{"n_layer": 10, "d_model": 192, "n_head": 3, "n_kv_head": 1, "head_dim": 64, "d_mlp": 256, "vocab_size": 2048, "activation": "swiglu", "norm": "rmsnorm", "norm_place": "pre", "norm_eps": 1e-05, "positions": "rope", "rope_base": 15000.0, "rope_fraction": 1.0, "qk_norm": false, "attn_scale": 0.125, "bias": "none", "tie_embeddings": false, "parallel_block": false, "extras": ["capped logits"], "init": "orth", "init_std_qkv": 0.0258, "init_std_o": 0.00578, "init_std_up": 0.0258, "init_std_down": 0.005, "optimizer": "muon", "lr": 0.00573, "beta1": 0.95, "weight_decay": 0.038, "lr_head": 0.0046, "grad_clip": 0.5, "warmup_steps": 200, "schedule": "wsd", "decay_fraction": 0.603, "decay_shape": "linear", "final_lr_fraction": 0.05, "batch_tokens": 8192, "seq_len": 512, "doc_mask": true, "train_tokens": 89370000, "steps": 10910, "dataset": "wikipedia_en"}
MLP neurons of a small language model. Each row is named by its layer, matrix (gate and up: input weights) and neuron, and shows model dimensions 48-143. Each number is 200 + 40 x the weight over its row's rms, rounded and kept within 0 to 999. A neuron's up and down rows have the sign that makes its largest values positive.
Before each neuron's rows, "fires on" lists the tokens most often at its 100 highest values on Wikipedia text that the model never trained on.

fires on: "ance", "ship", "my", "les"
L2.gate248,157,238,263,214,171,184,220,231,249,182,250,208,209,200,195,180,143,253,172,179,131,183,201,168,175,205,222,221,205,217,238,154,173,203,243,172,94,241,157,164,185,211,201,203,235,232,158,186,261,224,249,248,256,162,263,234,249,271,151,196,173,175,220,225,179,164,161,225,173,257,255,225,181,252,248,126,155,203,172,178,171,141,214,198,213,129,118,160,191,176,123,221,235,166,155,102
L2.up248,136,240,247,176,208,255,170,252,204,197,168,197,208,166,148,114,197,204,134,289,211,229,168,159,210,164,160,251,231,278,210,154,248,216,233,234,119,266,234,165,186,152,185,170,214,181,235,179,187,223,227,220,188,218,196,232,233,184,167,239,225,253,206,138,170,150,109,273,219,218,180,249,246,218,227,226,159,173,244,144,217,178,262,174,196,199,255,193,163,89,197,247,239,176,92,178

fires on: "==", "W", "E", " =="
L2.gate156,212,187,226,95,214,129,180,129,204,164,207,173,230,244,232,248,259,165,197,240,232,241,153,190,243,187,122,186,193,192,213,158,200,241,184,147,157,206,151,206,162,176,204,229,148,231,186,193,204,210,208,216,177,226,151,248,148,192,199,242,220,295,191,192,202,267,196,164,220,244,187,160,159,248,145,239,166,194,157,173,264,213,239,154,182,174,212,233,160,149,243,175,135,163,222,171
L2.up156,166,221,227,176,179,112,176,219,188,189,218,222,262,212,229,203,224,253,182,175,272,214,178,168,222,123,212,187,194,214,209,215,138,209,186,170,224,269,162,248,240,166,221,177,198,140,161,185,216,176,287,230,248,170,222,251,224,220,191,209,260,256,122,195,270,167,158,138,195,195,184,207,207,236,158,216,260,146,122,219,293,222,212,169,230,107,161,289,161,178,178,225,129,247,101,137

fires on: "c", "t", "pi", "hy", "s"
L7.gate108,190,151,172,71,236,174,242,187,196,181,243,214,218,262,268,236,169,148,150,175,235,270,200,186,201,203,158,237,201,209,164,196,225,249,166,198,191,224,163,213,164,211,184,178,172,298,184,182,252,128,250,168,193,279,231,202,182,229,213,179,207,178,216,231,162,167,226,242,242,179,225,215,231,169,217,159,233,219,205,200,183,156,159,143,224,220,170,247,180,195,117,177,143,225,160,195
L7.up108,167,123,221,192,152,224,253,147,152,245,285,147,202,229,270,253,226,148,138,233,128,198,212,138,195,202,236,197,237,179,156,150,164,203,181,189,248,169,221,222,277,206,227,155,234,181,200,192,263,266,232,132,204,175,196,185,233,287,208,225,218,166,179,233,240,183,213,216,214,238,208,191,226,210,160,197,225,197,155,216,205,241,217,316,193,274,244,250,251,181,158,185,258,160,160,229

fires on: " "
L7.gate209,213,225,197,183,194,180,186,212,196,148,243,218,230,252,129,201,116,171,247,189,165,216,188,201,213,216,218,161,132,214,160,152,114,189,187,238,243,207,231,149,238,261,165,150,155,171,145,163,143,233,183,172,160,295,250,244,230,182,150,157,214,197,210,201,216,208,207,241,132,150,137,194,220,231,290,258,260,207,216,245,187,151,175,196,265,189,141,204,261,204,181,185,260,171,291,203
L7.up209,222,171,238,221,269,172,162,199,163,155,219,185,177,235,192,229,167,210,177,238,256,222,212,228,290,219,268,213,196,159,185,182,102,266,172,145,174,166,204,163,161,207,217,262,245,179,222,218,226,138,222,199,222,163,211,125,203,161,253,169,209,240,202,212,122,192,157,146,189,227,171,176,203,170,177,160,189,181,160,232,202,186,205,217,174,181,259,201,213,198,256,124,223,179,127,203

fires on: " the", " f", " to", " st", " "
L7.gate132,181,210,227,189,156,191,248,186,189,164,151,197,191,245,150,180,209,215,188,134,182,188,279,235,180,203,241,160,245,176,99,193,195,284,203,152,177,168,223,160,229,229,266,221,226,235,274,166,240,206,216,124,210,246,299,280,255,220,163,145,230,195,208,250,224,200,267,214,189,178,212,206,224,199,223,197,199,217,130,155,246,217,215,215,179,308,204,179,221,260,205,187,149,164,196,167
L7.up132,231,180,242,214,200,165,205,145,150,194,212,198,184,264,174,167,303,236,198,253,197,220,227,234,196,116,175,223,193,154,248,167,165,188,141,235,173,151,187,171,159,219,160,251,187,254,169,160,174,151,112,234,181,328,229,177,190,176,204,203,248,230,238,110,224,208,252,252,160,239,205,184,243,169,140,203,171,261,141,223,227,247,122,216,237,153,178,162,199,238,101,234,240,194,154,169

fires on: " T", "\n", "==", " the", "s", " single"
L6.gate141,254,182,194,242,215,252,169,253,233,165,118,203,209,238,123,204,201,166,204,161,243,161,209,218,249,193,205,161,176,199,189,161,187,187,141,201,210,206,151,153,203,208,225,154,135,269,143,217,258,273,183,162,154,195,269,227,274,210,200,273,175,231,124,232,203,213,179,266,202,163,165,196,228,243,230,160,220,224,203,200,204,273,181,217,251,230,206,178,214,199,228,209,140,222,206,163
L6.up141,209,232,241,185,204,193,239,141,157,187,205,258,241,240,221,205,220,239,187,226,199,256,147,206,248,253,179,175,181,259,130,139,174,227,267,163,225,168,214,182,228,276,185,202,173,218,205,183,160,284,182,242,165,142,230,237,186,144,190,250,173,238,301,207,141,169,214,219,164,184,228,121,217,138,251,201,260,151,244,221,244,253,198,246,235,186,187,206,258,253,262,197,131,185,158,197

fires on: "al", "er", "re", "ck", "duc"
L2.gate123,189,240,159,183,192,179,226,138,201,227,172,206,226,177,147,231,259,226,161,159,187,170,231,220,263,202,188,214,172,187,201,198,232,194,209,178,168,165,146,200,212,133,245,258,209,231,142,144,200,242,175,220,192,186,195,163,202,143,140,166,201,220,126,202,249,206,177,258,194,227,158,157,190,220,216,145,201,218,179,176,217,217,160,160,163,202,179,120,170,142,271,234,268,243,147,252
L2.up123,260,199,231,217,131,177,121,233,205,237,226,219,198,138,120,257,143,196,193,213,243,212,237,269,232,224,180,193,216,285,209,194,289,170,235,268,129,141,167,177,217,174,197,233,229,218,174,222,212,201,200,252,214,217,217,298,176,145,113,202,194,211,182,180,260,176,124,209,164,255,137,151,159,236,239,231,219,155,153,232,211,225,203,242,190,197,127,162,181,170,234,153,214,186,193,242

fires on: "'", "es", "s", "wi", "les"
L7.gate215,227,237,223,282,216,208,145,182,158,191,235,179,205,169,166,165,233,232,201,153,178,191,164,140,197,190,170,182,253,198,221,132,225,163,178,236,171,280,170,211,242,255,246,234,186,213,183,190,211,196,181,253,171,209,217,219,179,167,259,221,162,178,204,249,234,172,158,232,143,205,259,283,284,174,229,179,187,224,206,155,252,227,258,280,245,163,154,162,184,145,197,190,195,282,164,151
L7.up215,208,204,129,225,201,226,185,249,155,223,309,251,154,182,217,194,221,254,177,171,199,134,100,180,206,178,236,149,169,241,264,221,210,270,164,180,198,255,228,169,182,234,180,182,236,162,97,205,211,165,175,195,161,240,180,192,218,219,166,236,174,144,164,275,256,168,207,248,194,222,228,136,255,172,183,247,141,183,203,197,156,204,229,211,268,205,235,239,235,208,211,134,229,210,215,182

fires on: " and", "ro", "s", "-"
L6.gate176,124,192,232,212,285,165,160,233,164,192,196,216,182,181,197,177,181,156,203,161,238,176,181,190,220,235,175,208,141,172,204,205,125,195,232,188,191,143,220,219,191,227,264,199,200,155,227,145,252,164,282,239,206,203,280,152,173,155,203,228,148,176,167,257,171,225,199,146,204,268,179,290,187,244,232,195,245,227,179,213,129,175,188,249,198,145,224,176,217,201,146,232,136,239,192,203
L6.up176,233,190,203,241,224,179,217,98,209,242,208,243,226,230,244,178,209,239,207,264,154,185,280,211,138,275,167,121,209,225,214,227,148,109,203,213,240,143,217,169,158,179,221,226,166,126,208,190,251,163,197,233,200,142,202,168,222,209,207,233,165,131,229,198,131,238,97,175,279,149,185,204,203,251,185,181,292,218,235,215,167,240,250,214,184,154,226,186,174,268,145,197,257,240,172,179

fires on: " And", " St", " the", "ff", " her", "my"
L7.gate223,199,121,225,214,223,208,253,196,185,180,205,132,213,201,176,262,168,69,226,258,237,164,270,246,185,167,145,205,233,219,177,242,200,189,201,177,260,152,203,193,160,267,193,236,229,132,240,161,202,239,253,225,138,234,228,275,238,224,278,170,182,173,281,163,205,274,166,251,206,232,164,219,207,233,149,205,151,219,129,200,176,196,185,173,209,287,187,217,264,173,197,178,294,157,153,191
L7.up223,125,182,245,212,179,253,148,235,148,234,237,204,177,174,155,224,198,222,208,161,251,189,196,264,181,119,266,165,214,137,251,249,139,187,211,169,215,162,233,222,265,210,199,300,288,243,176,195,185,211,144,236,209,205,261,236,178,133,179,158,177,238,180,229,232,244,288,196,200,190,182,261,149,213,106,199,188,177,249,168,194,188,176,176,226,196,159,221,176,188,254,244,203,173,235,266

fires on: "re", "c", " trans", "p", "y"
L6.gate64,230,206,162,159,241,179,153,228,243,138,188,191,225,264,241,250,150,264,206,168,197,208,255,193,112,215,150,192,272,208,249,233,214,229,213,257,192,181,200,169,259,179,175,129,222,184,226,216,198,189,249,198,231,203,242,192,274,156,137,158,146,194,130,194,194,239,199,206,176,223,250,205,155,199,203,161,226,190,263,140,260,205,197,214,155,113,297,199,240,200,199,134,182,279,173,194
L6.up64,189,119,223,241,226,260,214,198,247,124,211,194,120,166,140,180,192,213,172,211,161,158,204,176,186,189,140,159,217,245,201,240,200,162,315,165,254,228,155,140,219,257,169,199,229,159,189,186,133,105,123,261,190,238,152,207,247,237,241,244,228,191,209,158,257,188,200,165,183,183,193,274,161,195,194,177,147,213,127,206,191,163,212,218,156,209,176,269,192,176,143,187,183,211,189,193

fires on: "st", "p", "g", "b", "f", "tra"
L6.gate221,198,206,252,221,188,194,225,184,226,151,241,199,224,187,188,175,124,171,171,228,153,173,179,182,82,267,225,230,173,187,183,146,210,220,185,192,192,174,172,196,143,143,156,299,184,176,239,222,228,226,196,185,151,197,224,195,201,263,208,290,116,218,265,230,214,230,133,186,240,210,193,230,272,165,255,240,177,186,225,184,245,243,225,196,172,212,244,164,144,233,190,208,202,263,235,147
L6.up221,205,204,181,249,220,250,234,218,211,150,127,218,250,172,199,185,170,173,259,222,223,210,248,207,212,214,240,246,223,199,183,211,132,182,182,218,186,121,247,181,213,161,191,269,213,244,193,243,216,134,191,208,254,184,248,251,256,158,173,147,178,250,212,189,138,152,194,138,217,184,160,183,222,196,180,227,220,223,214,162,234,289,149,201,183,190,185,196,135,175,171,185,245,243,215,176

fires on: "s", "'", "ri", "age", " goal", "es"
L7.gate201,210,156,219,155,181,180,193,220,103,197,170,137,172,256,214,226,224,212,125,243,220,180,131,224,159,180,222,167,152,113,178,192,224,257,185,199,242,218,186,180,201,205,166,219,236,153,221,280,199,193,178,184,158,150,238,218,156,176,147,265,134,165,177,213,192,176,225,107,179,165,183,249,243,185,169,250,136,239,213,182,197,174,266,164,154,144,170,201,292,162,123,227,199,221,135,240
L7.up201,146,195,242,174,188,235,294,217,208,229,190,230,195,156,188,299,252,208,172,148,144,187,193,131,163,134,194,236,193,234,204,136,177,185,179,199,191,186,167,187,137,270,140,150,184,232,221,140,211,196,178,205,168,191,259,211,181,180,137,208,194,172,235,214,290,234,221,237,205,172,217,270,253,160,210,293,95,177,279,184,161,181,208,192,238,187,214,197,231,162,189,204,158,273,267,222

fires on: " ", "-", "ar"
L7.gate112,113,185,175,180,200,123,266,174,257,172,193,201,257,231,231,241,166,192,222,217,173,228,124,186,189,193,204,200,197,139,103,196,122,232,221,252,191,215,211,221,215,213,239,232,225,178,263,174,266,149,196,192,165,220,201,163,185,218,205,152,228,168,245,253,256,219,154,207,157,258,257,144,276,219,188,136,201,225,191,261,148,191,196,212,241,200,235,155,267,169,217,193,176,230,169,158
L7.up112,239,176,226,123,239,205,293,214,194,217,233,117,171,281,161,242,152,171,214,219,219,200,221,160,133,203,239,235,182,206,110,171,147,174,185,169,187,231,241,129,170,168,191,238,186,198,183,216,193,152,248,165,233,285,235,201,188,234,197,150,173,183,201,227,234,185,151,205,226,253,194,188,261,199,140,210,163,180,130,175,229,207,203,242,170,229,265,187,250,153,165,177,289,208,184,169

fires on: "al", "con", "tt", " qu", " the", "tor"
L6.gate110,169,150,129,185,250,149,115,220,158,185,190,176,175,220,195,191,136,249,252,173,149,162,241,216,172,258,230,203,269,216,219,291,206,261,141,189,207,177,178,205,241,169,128,227,238,209,190,213,174,238,187,144,193,264,183,207,182,220,217,200,160,151,208,164,221,204,256,203,167,188,172,206,216,246,153,211,232,139,155,179,185,200,215,278,213,192,119,211,207,118,180,252,207,173,205,188
L6.up110,258,199,201,192,275,209,166,193,266,236,160,219,122,247,254,148,184,202,234,189,204,210,212,204,172,273,168,229,251,137,178,230,235,199,193,192,257,208,204,239,218,217,242,200,285,218,193,203,220,248,174,160,204,190,200,201,173,148,221,172,196,186,283,119,286,102,218,244,189,203,174,154,152,185,194,205,201,133,139,87,236,227,206,188,224,236,175,232,150,231,192,217,149,207,226,196

fires on: "C", "che", " Pla", "80", "age"
L6.gate20,174,275,240,174,191,229,190,125,275,139,164,182,243,239,173,139,137,265,209,233,208,175,142,125,196,159,218,152,187,136,217,238,196,230,164,265,187,270,248,224,177,182,258,157,144,106,168,203,269,206,244,175,158,183,227,159,206,215,162,179,202,138,224,245,172,261,223,170,207,244,190,182,223,214,194,194,186,225,148,204,259,217,197,157,189,171,196,208,187,178,143,221,210,191,193,259
L6.up20,235,213,194,203,249,196,187,164,258,223,233,172,167,172,201,226,190,269,232,195,203,195,202,232,171,200,155,268,227,214,260,270,202,200,214,155,206,165,343,180,221,258,173,244,199,213,159,187,149,238,207,238,137,297,218,191,257,153,134,270,139,209,189,194,191,224,164,189,147,208,244,226,168,142,156,211,236,156,146,216,233,222,161,209,223,204,248,212,169,223,225,178,155,218,137,286

fires on: "-", "ce", " m", "lic", " and", "or"
L7.gate185,215,237,245,156,196,197,224,151,130,253,248,226,272,198,177,173,173,223,113,163,262,185,194,188,223,207,185,261,274,175,179,232,179,203,179,161,253,205,231,238,267,210,214,255,213,251,218,172,265,260,205,210,212,195,292,221,146,210,188,149,248,225,138,202,109,234,226,273,205,151,221,216,158,194,210,183,148,280,236,113,218,208,215,213,216,166,112,157,186,211,170,144,202,204,235,183
L7.up185,245,114,173,211,110,238,161,204,183,279,223,195,136,160,222,210,173,223,140,160,263,218,237,241,200,142,200,194,186,116,194,89,238,166,210,177,226,269,257,201,223,180,222,256,214,270,214,209,222,142,185,234,245,164,134,140,167,187,202,210,199,205,203,235,243,222,250,174,252,202,285,250,163,109,195,226,216,207,222,253,197,199,157,255,186,193,219,190,227,203,170,225,221,176,155,151

fires on: "l", "d", "p", "or", "g"
L7.gate161,190,237,206,237,157,162,166,139,184,222,193,175,121,237,307,183,187,217,174,202,213,180,177,181,166,191,175,167,228,160,191,104,139,231,192,166,187,142,146,125,92,129,85,233,165,225,191,247,159,212,188,183,148,127,180,166,209,206,175,185,218,179,263,185,181,253,153,171,156,197,210,160,243,155,139,232,172,179,187,225,235,209,195,221,212,108,218,217,232,170,240,218,206,241,206,177
L7.up161,233,156,250,220,132,249,211,210,186,183,206,167,184,208,210,186,210,89,143,192,196,191,245,188,179,171,220,236,217,247,171,164,139,232,249,202,216,164,231,254,236,174,305,222,250,107,188,192,143,237,191,216,180,216,249,179,263,186,215,185,193,236,140,187,164,137,214,243,230,219,176,237,137,212,163,178,157,147,283,216,206,213,175,267,152,168,208,162,249,122,191,137,229,217,225,188

fires on: "y", " de", "c", " of", " An"
L7.gate234,182,218,166,160,221,197,267,247,172,154,209,299,167,181,201,300,108,245,241,183,192,211,213,194,220,205,150,188,252,196,239,149,330,156,193,177,126,202,228,238,270,199,198,199,175,236,205,157,206,190,317,183,201,208,236,193,261,145,228,155,225,189,167,233,245,214,166,239,223,231,247,212,167,136,218,132,232,205,158,193,226,192,219,185,245,149,209,203,113,184,162,185,171,209,298,145
L7.up234,179,218,243,226,145,141,190,202,224,142,157,215,246,191,160,199,214,239,265,186,214,208,251,166,216,240,198,221,168,202,194,228,240,228,176,207,183,231,138,173,185,160,206,277,235,220,153,168,202,116,199,211,229,214,174,201,264,227,158,185,236,192,212,244,188,138,194,210,198,212,241,158,172,175,215,245,113,208,120,148,218,159,157,209,237,275,244,176,136,200,193,193,218,252,246,281

fires on: "s", "ct", "es", " develop", "ue", "age"
L7.gate42,200,194,149,246,178,195,177,204,195,232,230,214,177,218,196,195,197,207,137,169,200,169,88,224,203,164,211,226,197,104,270,172,266,203,126,235,264,178,181,241,123,199,179,128,202,231,228,198,222,190,192,240,239,171,248,211,100,182,196,245,226,289,144,238,302,220,177,217,187,188,210,158,270,165,183,198,196,145,244,109,191,226,174,212,214,192,200,188,181,217,252,139,183,191,142,191
L7.up42,177,128,222,238,187,213,181,237,191,251,298,239,279,162,241,276,203,217,216,227,128,189,235,220,187,154,148,200,176,220,253,152,256,244,202,212,161,302,220,229,240,168,215,178,159,171,210,171,164,138,219,160,186,182,223,250,119,163,210,237,225,206,179,218,206,240,176,181,204,210,221,168,225,262,312,187,209,221,225,197,189,163,181,245,204,258,317,212,162,148,205,220,159,185,155,198

fires on: "as", "er", "n", "y", "or", "-"
L7.gate51,224,197,235,216,254,236,230,207,229,242,218,149,171,201,249,183,242,254,229,236,193,197,207,174,172,225,179,126,209,231,137,182,244,279,183,231,196,92,139,212,206,229,232,190,195,186,235,162,245,237,215,206,198,210,307,147,213,192,122,150,208,200,191,211,159,237,170,175,199,174,205,169,255,261,244,109,298,280,194,185,261,195,189,157,170,136,190,200,222,143,209,270,226,220,185,237
L7.up51,225,179,121,248,204,151,219,201,261,163,174,246,187,233,224,256,269,195,177,228,193,207,217,248,214,151,173,230,201,99,214,229,197,186,195,143,215,245,269,225,153,181,258,174,185,239,172,214,222,211,241,235,200,166,295,178,188,260,201,187,222,210,250,206,179,266,169,134,167,200,230,256,195,138,197,249,100,247,139,293,233,143,250,231,148,154,159,210,247,301,232,160,243,202,180,147

fires on: " the", "s", " su", "li", "c"
L7.gate118,156,165,202,175,235,178,205,217,248,188,189,203,194,224,239,190,229,189,170,233,277,225,192,137,212,160,113,224,157,260,214,107,222,148,198,253,216,189,262,212,260,186,143,213,210,231,209,214,206,211,254,203,242,170,222,250,162,306,243,236,195,171,258,295,209,248,214,226,214,166,167,147,213,198,240,135,213,243,168,218,224,228,171,218,187,202,115,145,240,180,162,183,159,217,233,237
L7.up118,191,150,185,230,220,196,176,135,220,210,209,166,230,169,178,221,223,180,219,178,196,199,202,185,198,169,163,245,227,251,241,206,207,181,177,200,186,234,194,107,181,248,202,176,172,215,129,178,291,136,76,281,177,145,245,180,141,194,166,154,137,197,198,270,153,148,264,191,134,235,162,147,199,206,214,187,220,174,209,237,188,200,151,201,201,262,196,175,229,184,169,168,235,131,156,184

fires on: "g", " an", " New", "p", "ition", "ut"
L7.gate15,166,199,107,182,144,180,210,95,202,166,199,200,184,227,241,165,177,182,191,215,249,171,130,173,194,158,192,178,159,200,240,206,201,148,254,209,179,278,232,262,160,147,228,185,235,160,250,253,268,234,126,245,89,181,165,189,210,205,193,225,193,151,235,137,187,241,78,206,262,206,166,208,164,214,156,168,143,204,186,251,227,167,202,142,144,199,200,279,146,134,185,198,237,277,175,211
L7.up15,198,211,175,219,234,254,186,169,203,162,180,181,126,182,183,248,189,165,178,181,238,179,181,199,147,209,196,244,145,259,229,158,226,154,212,230,191,151,133,152,150,245,249,212,220,273,187,145,127,320,98,263,204,227,172,94,269,202,202,159,210,237,262,267,205,187,226,234,202,235,224,149,205,240,179,170,247,212,168,189,165,155,248,216,186,259,226,187,205,187,200,182,220,204,145,130

fires on: " ex", "as", " an", "x"
L7.gate109,171,251,229,227,261,255,189,226,171,201,205,238,197,192,218,182,236,238,148,185,217,224,206,220,259,194,167,163,197,157,183,230,261,288,222,203,192,241,240,140,195,282,258,216,183,131,250,234,246,191,212,214,210,198,141,174,212,189,162,140,223,203,192,165,196,101,191,188,235,193,183,202,189,243,190,254,173,197,192,215,191,220,158,205,211,205,167,219,154,137,225,199,234,234,232,151
L7.up109,180,217,210,187,220,243,163,205,226,216,330,193,207,222,131,222,232,263,228,185,218,217,142,248,242,229,251,157,149,180,223,198,227,167,218,132,141,176,220,195,209,195,201,175,203,174,210,160,257,196,189,273,245,174,159,209,239,260,148,146,233,175,261,209,205,128,258,203,241,185,164,228,202,266,184,181,209,163,207,115,234,259,208,168,196,183,217,232,207,109,161,263,198,230,155,175

fires on: " p", " a", " g", " tr", "S", "year"
L7.gate182,147,245,232,209,140,169,297,150,183,189,231,235,199,187,179,206,151,175,203,201,255,163,253,188,176,239,180,171,263,192,226,144,192,212,135,165,183,202,206,281,215,211,169,220,195,222,167,147,123,221,278,246,215,91,215,236,242,286,204,209,149,171,209,182,158,196,189,156,90,118,147,224,120,258,144,243,175,229,256,217,218,149,189,180,161,235,231,190,126,238,175,112,212,180,168,170
L7.up182,129,136,145,183,238,234,222,224,138,175,221,169,256,186,216,169,266,234,207,169,139,214,217,254,236,232,202,216,199,167,156,187,231,263,174,235,244,245,165,134,192,181,244,215,172,125,273,165,148,196,228,179,159,210,234,234,240,185,261,200,270,170,192,191,197,136,178,222,251,183,243,139,153,195,158,226,245,241,274,205,255,245,177,231,222,242,178,187,204,166,197,232,239,118,173,165

fires on: " 1", " 2", "1", " 5", " 3", "2"
L6.gate150,242,289,238,208,212,215,152,208,274,97,182,256,184,214,231,148,162,291,197,237,164,186,200,227,127,181,195,206,194,197,252,208,203,164,183,197,276,197,240,176,206,266,216,176,249,206,265,276,262,209,285,156,196,206,224,204,171,208,179,162,89,183,232,200,229,167,227,137,159,190,213,149,281,171,225,192,128,174,224,173,213,240,204,159,223,204,208,233,273,209,245,270,151,231,137,138
L6.up150,203,191,165,212,155,226,202,172,211,235,201,196,207,180,181,231,183,151,261,193,226,136,70,164,147,165,132,190,177,217,253,199,226,188,153,169,212,248,218,216,172,182,136,190,179,230,186,210,150,175,254,236,240,229,171,217,265,156,196,214,264,280,87,180,187,162,182,173,149,218,206,180,190,139,155,201,177,234,149,141,209,161,210,240,231,212,191,243,254,136,187,214,149,208,264,188

fires on: " a", " co", " no", " p", " h", " st"
L6.gate185,252,183,206,228,228,221,162,112,149,218,147,278,219,217,143,257,191,159,231,132,225,208,242,212,148,182,196,243,208,203,145,211,156,228,126,204,206,199,202,164,240,229,216,244,169,198,181,173,227,236,198,187,211,154,163,215,268,209,181,214,220,181,250,190,180,192,257,99,186,236,218,215,157,193,264,251,241,172,243,227,236,187,133,144,245,205,180,197,199,195,209,104,231,112,233,169
L6.up185,150,176,192,132,152,198,213,190,172,191,171,300,284,178,208,121,265,183,282,158,139,244,206,72,208,203,230,203,232,160,204,111,198,272,275,254,223,166,150,170,196,248,206,157,239,254,202,113,130,249,232,258,232,197,215,241,231,183,216,165,174,294,186,106,166,232,139,230,148,206,177,210,274,252,167,273,198,267,185,229,204,185,173,210,177,213,176,163,229,245,160,181,201,219,219,145

fires on: "==", "\n", "ed", "ro", "ul", " than"
L2.gate105,203,219,165,137,173,242,170,134,240,194,116,135,231,184,146,179,187,215,134,194,291,242,167,165,312,174,217,270,244,163,218,201,208,177,279,248,186,205,130,182,214,215,154,208,230,251,180,237,162,215,176,209,238,230,227,165,208,177,214,307,257,189,153,168,152,239,226,171,179,234,117,195,272,275,243,158,200,196,209,257,219,151,186,154,222,156,197,152,208,184,288,155,144,213,217,198
L2.up105,161,192,176,156,146,186,187,203,306,194,181,180,211,213,82,136,177,221,134,207,243,184,194,133,256,233,168,197,223,195,195,252,187,143,266,237,222,195,185,249,231,195,193,192,194,208,169,229,204,222,170,186,214,202,190,164,199,228,161,275,242,172,153,184,132,182,239,147,249,230,187,142,277,230,230,187,190,230,214,283,167,175,233,167,161,178,152,122,223,207,233,101,183,144,216,168

fires on: "ru", "w", "u", "son", "e", "op"
L7.gate202,198,241,256,225,166,179,230,194,204,187,94,178,213,228,198,206,192,184,167,210,266,248,265,226,200,161,232,148,277,116,156,237,171,169,158,170,201,157,232,254,172,230,125,217,117,295,123,167,123,238,104,214,287,166,233,165,221,230,139,193,137,157,160,217,128,178,191,148,204,277,177,213,172,231,125,123,169,229,166,205,198,175,214,130,198,194,178,218,171,138,213,230,253,189,199,245
L7.up202,203,274,169,162,191,216,119,211,137,279,226,133,170,172,200,206,155,167,202,236,138,130,161,197,155,141,278,224,125,219,198,101,203,192,198,167,231,225,286,178,191,228,251,186,192,239,139,176,217,201,208,201,197,169,212,146,206,174,232,184,163,233,191,186,187,161,218,201,209,230,168,249,178,196,199,146,259,238,246,264,184,206,208,175,186,260,209,225,247,186,178,215,228,191,236,248

fires on: "er", "/", " public", "vi", "tern", "ch"
L2.gate139,181,205,207,210,113,247,105,194,190,241,216,181,187,199,167,260,216,276,246,180,205,122,188,245,174,219,139,187,171,236,263,151,189,160,149,200,159,198,136,238,183,213,170,278,193,224,200,104,174,128,258,165,258,170,211,226,225,229,227,136,188,81,162,226,234,173,154,202,182,180,235,182,191,158,154,237,217,192,218,245,244,173,136,278,118,168,211,169,202,204,170,209,199,189,224,164
L2.up139,214,218,161,202,203,190,203,111,246,214,182,239,166,257,231,211,232,225,231,230,273,184,280,186,215,200,161,215,185,203,223,208,180,263,217,235,208,185,143,226,263,124,200,217,218,170,233,231,181,160,206,278,165,213,217,229,252,225,175,194,203,257,139,178,232,246,207,179,186,215,148,161,210,254,155,212,206,247,181,137,154,237,212,230,190,158,204,200,158,160,180,244,141,242,138,242

fires on: "te", "er", "el", "ck", "ting", "ty"
L2.gate127,250,192,187,231,223,170,150,139,194,293,243,180,180,218,167,236,164,251,208,246,156,157,157,209,187,192,241,173,196,230,155,285,231,171,252,233,162,224,224,138,263,180,161,184,218,267,200,214,253,230,158,227,182,278,199,265,120,199,198,285,167,184,212,238,243,228,151,151,157,158,187,184,175,294,231,182,200,219,252,183,111,212,164,183,140,216,163,186,226,160,198,246,244,136,172,178
L2.up127,221,179,241,232,156,163,174,115,211,244,250,163,140,195,251,185,192,215,207,186,204,216,196,145,233,254,230,271,117,289,204,163,179,141,199,227,203,208,130,183,168,239,218,226,191,165,208,197,247,162,164,248,162,186,218,256,201,203,173,210,214,169,224,227,270,160,80,178,186,204,179,174,188,180,182,226,187,240,139,178,248,180,179,214,165,156,180,197,172,209,154,224,262,141,113,199

fires on: "us", "ut", "S", "ur", "low", "ff"
L2.gate24,242,189,198,184,166,181,241,97,130,174,267,159,200,195,250,202,182,201,219,147,191,229,221,220,174,245,185,165,118,188,178,153,207,166,160,288,247,208,192,247,243,186,175,159,239,231,250,242,251,152,252,152,266,229,266,167,263,206,243,162,181,208,245,203,193,226,247,188,197,176,210,185,248,156,166,188,175,218,212,231,216,200,157,226,211,180,246,206,188,231,194,143,239,276,214,225
L2.up24,188,168,190,111,199,196,184,169,177,175,145,182,201,214,201,201,259,179,208,131,174,203,194,277,242,198,255,255,239,164,160,222,244,157,194,220,230,179,242,148,219,205,105,182,205,194,197,127,215,154,195,148,197,165,111,152,245,210,157,240,262,157,185,248,92,155,231,186,287,176,217,201,241,177,165,169,165,283,252,154,178,191,222,175,224,199,181,221,247,144,175,215,322,154,285,153